config.yaml
head_dim: 32
activation: "tanh_gelu"
qk_norm: false
attn_scale: 0.177
init_std_o: 0.00589
optimizer: "ademamix"
weight_decay: 0.3
decay_shape: "linear"
dataset: "wikipedia_en"
MLP neurons of a small language model. Each row is named by its layer, matrix (up: input weights) and neuron, and shows model dimensions 48-239. Each number is 128 + 32 x the weight over its row's rms, rounded and kept within 0 to 255. Numbers have three digits each.
Before each neuron's rows, "fires on" lists the tokens most often at its 100 highest values on Wikipedia text that the model never trained on.

fires on: "s", "es", "ies", "ents", "ings", "ions"
L7.up354:140152188163064110126100122138079139100120149078166095142148155089148103199125149072081084117099145148110142131117116125173169136154106151085142174154108191139096087145168117147209130108085157101120125160184116097163191144152168121121121137165151080138155169125136141157148145138169137151163112141126137132193123132092131100088110070152144177109144124132135174067140098126134075105173135051155162084091091098147166077093093123111147092161177104117157136146129155172151065168140095084177106211095106173152137094120098110127135118113158100121118135142119171107117116092132182131

fires on: "s", "the", "ham", "echn"
L2.up868:145074147159075136153194147126101142214104073127173103092097102084155147184098113116080100182126178160182115124149118119114150133114166140152126097040159057132074122174125062159186113154117193168116093090150116075121118154077144105142129120107105154128092102158177135155142146140121122172110133178124167169173110122100186178097138109103159113168158129134082097120135076140147104113121168145118157171179142122154126109094179134139126132121154142129133133150151107127106102146097150111107183092142109117128153105114120119095104091085151104163110123164122094145110145129073137135

fires on: " p", "th", " fl", "l", " P"
L8.up457:119086092122113128078118179112146203175114126103156104104153113111123117152090109128182119115094170199116134100149146094074124118142126131156089130077141131131155142160161140148106116067104154162109131149134110177127113079137159130144104134105133061126120152094162134150067182144161135114102122152141145124125173078089107188111137094219093134108240127117084095133188144093169102109146120148135142145146152183177107121147121165097155151141134113128142150145090144102166114141152065130120149140166118163092094136177144189168121153091117193101107154129115121122082174139104171144

fires on: " P", " p", "p", "ac", "anc", "rop"
L8.up635:104106079192143189087199121069146177098098117164180154152122159128140070086101176135106091088159104159107143111157068198148205128109134097151091090139122150051075178113155148146125130139166118142108132132156100180100139057126185120158122081081132086127116140125189144150144162131171134163136148110142148141169138100101102157172067131144189120151158104119095074142128170169107074147150136126113126147069141166169148141088148127120187117105185159139130163133101084180139099158125059114088093164185138137086106140174131177166099098060104116105103134111176129209147105149126132109

fires on: "s", "en", " m", "omen", "ents", "m"
L7.up443:130124103180130151075164111137074120087096125109117130137132158168139165179098155142149128134105157182102099090103105125129142124164108118090149126126135181201131177136093137142139118140063137102140131152130121081131117132103198131119123140089127113130115187109161109115163110140175105104192158118098119147126138162109109178088092106078131137094211089152117191129113102144168188103145124131093152118146112103163108104126125155101113132134166082188166095103183110133168096129196126117087103215131177154144140088114096110186112084108053133099158140086181151101118150116166094120

fires on: " \"", " wh", "h", " h", " Wh", " H"
L8.up344:123103185147149117093118081062156178094137136091124098128097137114110144129133120178150156042165100211127060138190157097127206099154173123121112138107175177130099185119129151099086136167124141114115111060159111148125164159169117102104156112188158149146143078158125105158152169105166173121119181149114116146128145062105122132085102143156127114105112137158070141105086134111110108091113113116164125159092093093125093067131125088128175067149106130082167184103153077167180096188133122138163131120171168125142144125108159122126118078090047114203059144092170142148151154168167121080

fires on: "9", " R", "0", " Mc", "'"
L8.up668:152146093201143119022157092114151194132100125099076145155096122132151174145135165106169163105089092150116142129135200121138158177127136123125096137116101113112111200106125108104132098161026100154121135091156098181101106107082119121135084142147123130123147122107158081136096079115151067188113112147143101135160162108153147100113120108144179100115164090146191139098075100103171175084199104141104110046083131178128068106116140050175136089091132118171145091102091090202111120110098131097115203125097090117109168136132097130157128095162161138163070083183119151132125136124133134154

fires on: "rit", " ex", "aint", " build", "ograp", "oot"
L2.up293:121101125172130132172124117120133125130105130096156139128108144140190124086121156108111099136126119134132148099139130120132132111107118169104139072153112170117150083116159092099086127104106115126146136174155086153154084104125137142147122205139107157154105102087117156104191179132064177096115128187175075175101144156144137115130139184160098124074154115134141132210121118149136059193107130178166156134174145192080137125158145152086100132143130117104143107097091080102155096161139140117137114170182164122095148154092149159101071139121114134148142128177109162195110127147096137164

fires on: "S", "v", "1", "er", " Soc", " St"
L6.up678:125122130155094095111111058142109091136110147123159121143126117139099092139104158171136127110086132116156073109157129140151115179125096143091109083108105162088140121147105169182080098126097066164145150151105084154186121206097100137100114155180098145110139074062138125106124110173158168119166057114122088156195137142106101137137140133142142154129135137103062114160158103178048125181208089156111177119097132123065120125143127140082105102026136145151160112158096058118125138145167072044126117111142104156087120159137065201085109155119130155112134172160181195145153177117141126137

fires on: " h", "h", " re", "b", "ru", "ib"
L8.up641:107175165149128112063188092153091096133111064149145143142114098120130091122116166119184131126162089098129109097109120105141193084170151162099163149117129167141133164138128192103108092103151126088077104132138109107112120150102080159111168156132145222158154111103147102139100122135117143074175163129120092112078060073157112162148131122102154087078143136119109112163095114178138138122184067156104148152146119145118123111086111075125151140100100159130144218119148102162143082137066117105179128182117160089142138128103142162105113115169109196163100182110100149174156222182150132108

fires on: "g", " H", " N", "l", "o", "ol"
L7.up763:146152123106177115097137086101110086093152131086080147119114082186132174160170103140174118045133093167072161104113155126135142108125100111088085137124111119150139124133125175140109119103128163089155038129129116143121116130093145103155158083113094117101095114146122134107067143130164131134162135125149149144064157131153185153164090149077153099116131075142086179154104123167141091132160069125126110118084167190129113125150145134151146118101097155163161171152070122179119178103118141036137106109112127177145141130111120162135120185170131148108120120144123151147106158138183182086

fires on: "ro", " do", "-", "ill"
L2.up529:068158113171090099123202160075123104063090145112142115142077142183130128124114163067149136044124140156154149102090177157136180075116120147141110183107171142132141105121120175172106150152141141141126108153117098129125041109120179089118175130101140158195198110116120179122110129129109168053155170044119134097105150115202070078130130109114170113122154109112112114104125121144115115062181153180135170077111132159130126105107118107185136125134145107126138155182145115101108126167126135146075161130141141138099131068147108112140137109102189178156110213132065124094111160182116166108

fires on: " on", "ess", "ig", "vent", "b", "0"
L7.up824:092171113094171158170121132114206128131089124120101129139143213085160099111123140140071120132158119151118076103065048096093164142128103171120079108112125160108161113128174137136133154118156138092112111075177096147115103125119103147160117128131125108104157148160110145107125102156101144123137111166138113129139089127177184150108129148126181116133132175107097138162143172117132168114119141132152125099160040153090164155125112168137155099087064087115158151108115147162130078067084136121129124125147119066169180088121172164099093079112160178087080166076108124149182187158122166095

fires on: "s", "le", "he", "re", "ors"
L7.up215:140149149180122174121143112058146124159062131075154112148174191138148123181150129117127053061149185151142102181116119135126148145111123136157099107107158134130116124188127101149173122058117081120174088224129034091150133197134149100130080120104138117131102149092102155164134095117146143141082137145107089103145136136153139124096150098085139099100079095114179118175109096183105060143132142129170128128085129120126193103084111134081168153148155072166165165180125147129142074157160158072118116121124126112072112114132146151097130133111149101088124133199126136106053175126133182166

fires on: "\"", " Japan", " song", "c", "on", "ou"
L6.up870:111157203083122182145134149083169137154103154095064091164100124110155167099144152144222120116197159146090116140117164204153139143123154170170099143114124166159064164084089120102096114072140147100123099099160072164047148110112069119186131139083131135119090114105112115129129145155148110140122123171154125083082127096088109110181124137183164139077181096148181181118124150158123091108151118193178179130094095172120178099213158160136139146123133117134119094110099135177106090151165123140147140110138086169165128118118175160120111103154166111109074106096131163109111096162125137140

fires on: " \"", "I", "l", "o", "to"
L7.up964:130181167146140103109125115132116170153128191117158106181095111155152161099143068123179143128144104191046075116144148083118134029087136129103134097119104121110087115163146181112108131122135109119154054136161086131196142095109153059167127104172146180068151125137129118159117160095132110123219112141150194097108176162151143135095083108132094126152115116153133118127134119115125157139100102091163088185157088159132103114123127114120163085062129105164173131132068085182153106152164132121168146094147182097110140107130169159087097113180121105163120102137120150148108144151162161132

fires on: "-", " do", " is", "elf"
L2.up923:050181151071139110065180086099153143113116116111134121099151145119169131146163128120110150101107113087128119133128159160125176120159136182126136147144154154127170069094167115129115125153113194092124120112125092145181126116161134147165108141099156195120184162121110116168175169105152162160153044121135124134151106115131127124060143034152104174075149064120174178149054126107094083076195144150123135106123132161136103057095095139197119154164145164191128154166167129107163073127139104154129184123120125140152120141127118123110126073113163152152171186150061129126128146183096133152

fires on: "'", "ast", "th", "est", "ad", " c"
L6.up952:133077139117127186101126149178198143110140089117157145161021162112094140117111192122101078071109132135156126170127127156130168110171148138143153132084157113114125084110115179099074100135092123152129135149100137138071084111137158156155123100111116151046085137101114130147080156071164149180067127094134125132105124113066088204156121099211148150153115116192144082165120098107164099121113152160058100193183097185126118128119168127085119111188104149138115164081078042198157124150161139162133077091104104139155141120129130115157111150116106147109067141124182097139145130150116139112

fires on: " c", "th"
L7.up156:122060154138093162159140094153104130164151072105168169101053073124115116156097128098166094145134132143144052143113093113057187132108116153149130167099128095143144131126077176114137101083125195120136081123143097144158075105134110141113071136113102146120164165132150112121104122166147157098137129160162139158155140108087063107112115059159142116147164059083109134116090108176176114076143124147118090143157169112155113117126141158074113164128119191136142191099127056211134111122127110094143147105118132140113149138168164071127125076132147131078111113146106149132110098152111069108

fires on: " that", "t", "ant", "o", "e", " D"
L2.up230:155155143131126124112163145128165104074124149114098154109200136132120088130122102154145155119129116146124109147103143142116139085118098202204182170089133090121116179085195073154097093097099096141158145115132154093201106135105154113171125165124164128176158074137194133121108162124124096139164119046142114157183134104109153120129143110106126129110097029167114150126109108122153141136102113120123160127153127102072041075119163140166114126129094127078108132108159161122123136209106146073213138090157171170134100116191137112080145138075141143090152098082176106148148105113175099118

fires on: "i", "C", "V", " sc", "ele", "am"
L8.up662:189127105082103103079098152142082128112098122128136158117124092126076051100117113177153119098132147125125080160064116148149175185134145122134097120109134184023122146120104148122189058128148160116165145093094100144124126118118109134147142151090151132120107166087143114111138103167110158127121154139104114175160175100121121115096063157086128167125165171106113130110091085147132139119144183157162157091145124136134205158111120185096125133168142137142124121116103111101152123093143119122167114128145194156136136131131117138181117118211169062095164138107152142133099099122117163066

fires on: " e", "E", " E", "wo", "ast", "est"
L7.up1:085120162145126152157095119121126138117111109088183078124131225156162140166158158136080138089139154125090162156096148090102217108145074118159116145140126133093063086140090149094115152131095127101152000118092100156128095098106125124184120059110159104098146139167151136102112123116212149132128112068169166158096137139164168125094050139102142205148077106192083112116157159104129140088084091180108110192133091125108134089130119128173121122124137142141149120054104119163145090136086140140107131152171112092084137145100149136140114060137084130115040158125179137138186166157110130151

fires on: "=", " did", "id", " do", " ind", "o"
L2.up249:113115158084135181097129069166118176056074105066091149135120133208090136203129131128152105145177106137175170126074133138150081108132113117129039180073126079161115150066123089079068127131083161119145095130099138156164124160140147177143092138102109177177117126158159117139137133164189093107122170137167132136151140139100117089108103065048101117095121160089089145148150139142223143142110111152175134088140110166144145110148094201155066118140139104093105115139166081155149176123090168075160181151100147180117115098154138135104171117083155154156154134149113164112141093113144122108

fires on: "o", "r", "g", " Dr", "ro"
L7.up72:151101129122161110141163069098161133120116105128130090146173124215111185188115155142117108075120094154127136113069191097123135081153031137085147090111156146171087160127143118064098148150163102150119068104149124139124091151146107159157175124129113106126118184055041110193138079182152083087181106130130116139084165135133126152182125161114140150132134093143098124103145152196118144150140137155110139151075122102113147142151129174174131152105097101132195119129137114156109145182159149115152124135106078137110127162126162134100110084117097172154137116123137110164171164182125116085

fires on: "ter", "ters", "ild", "ad"
L2.up663:112122121106151138068087125158123135131091099078135203154144141113125155137132066105142071096109189147132148174133104140128128122095127106163084156109111110133112150078164109123162184185193121151132147103116118089159158139192149187111069131145143172139134107132112157161139121155165123150124119153134113116168103066085129196128149062142163152078126089113140123181145076169061151120198124173110155114084156107128096141125183181128093163114157176170080238112079119117159133109055164123149125136145141125112197132135132122153142162131177091047122161077096155127110131125127109143

fires on: " that", "e", "re", "at", "ay", "I"
L2.up794:132152157135152111105116131099125179113143101143140062134185128100082115089166125161109116190150114111119182147138180099114126036127169234166152146053155140140063103139152095073186141080094086080089140130165110104133124144126191138121121160090060170147160128098136061171105115108060155151089142105100092147122182067116134089101113071135138138121115058152165111103106121198104098166142129175144157164128156176129078160183121148166169098156102084077138167124164074119131124159161178149162077148141088163170150147203127146145143114173134119069134114139117142157114140174149147104

fires on: "0", " in", "9", " on", "ac"
L8.up780:191152152146133105105129143160116173102148159105130156180114141063143166108136139138116104141110091119123136153143134182157099111185143067110126091123043182106147179095180114164080090163078129130103143120157130145130054092091096161077080091158120165099123088110148089168146147131127108200138138198166100143165119120123136148150110137182155125071081132076073194104122186103165145162142131128069147176117152136080077170141070185134165170139100196163062148156130098165132076157123136188110183128146095139112160142160125129164115101137138121109106107198143162150075156128147066121

fires on: "le", "y", "om", "-", "he", "c"
L2.up395:107160131206087154157180135120178167138146140144188117119186117124178130093066136082118106088145160120107113107099144131101122168124155110130079204169172128149200111215096160121214131111097142136138073105136094129113136114108174169091127137149159173140101097077110106139132153118155114074111081167131161093097148073098118162144193093120125153126137055161143124097055108143153084107188123175182151120153090153160156061101131060123144126144143151123141105156142120105139068081170114131132134094104088158110149097099189140108137126078202134073144089188119083142086159117129162126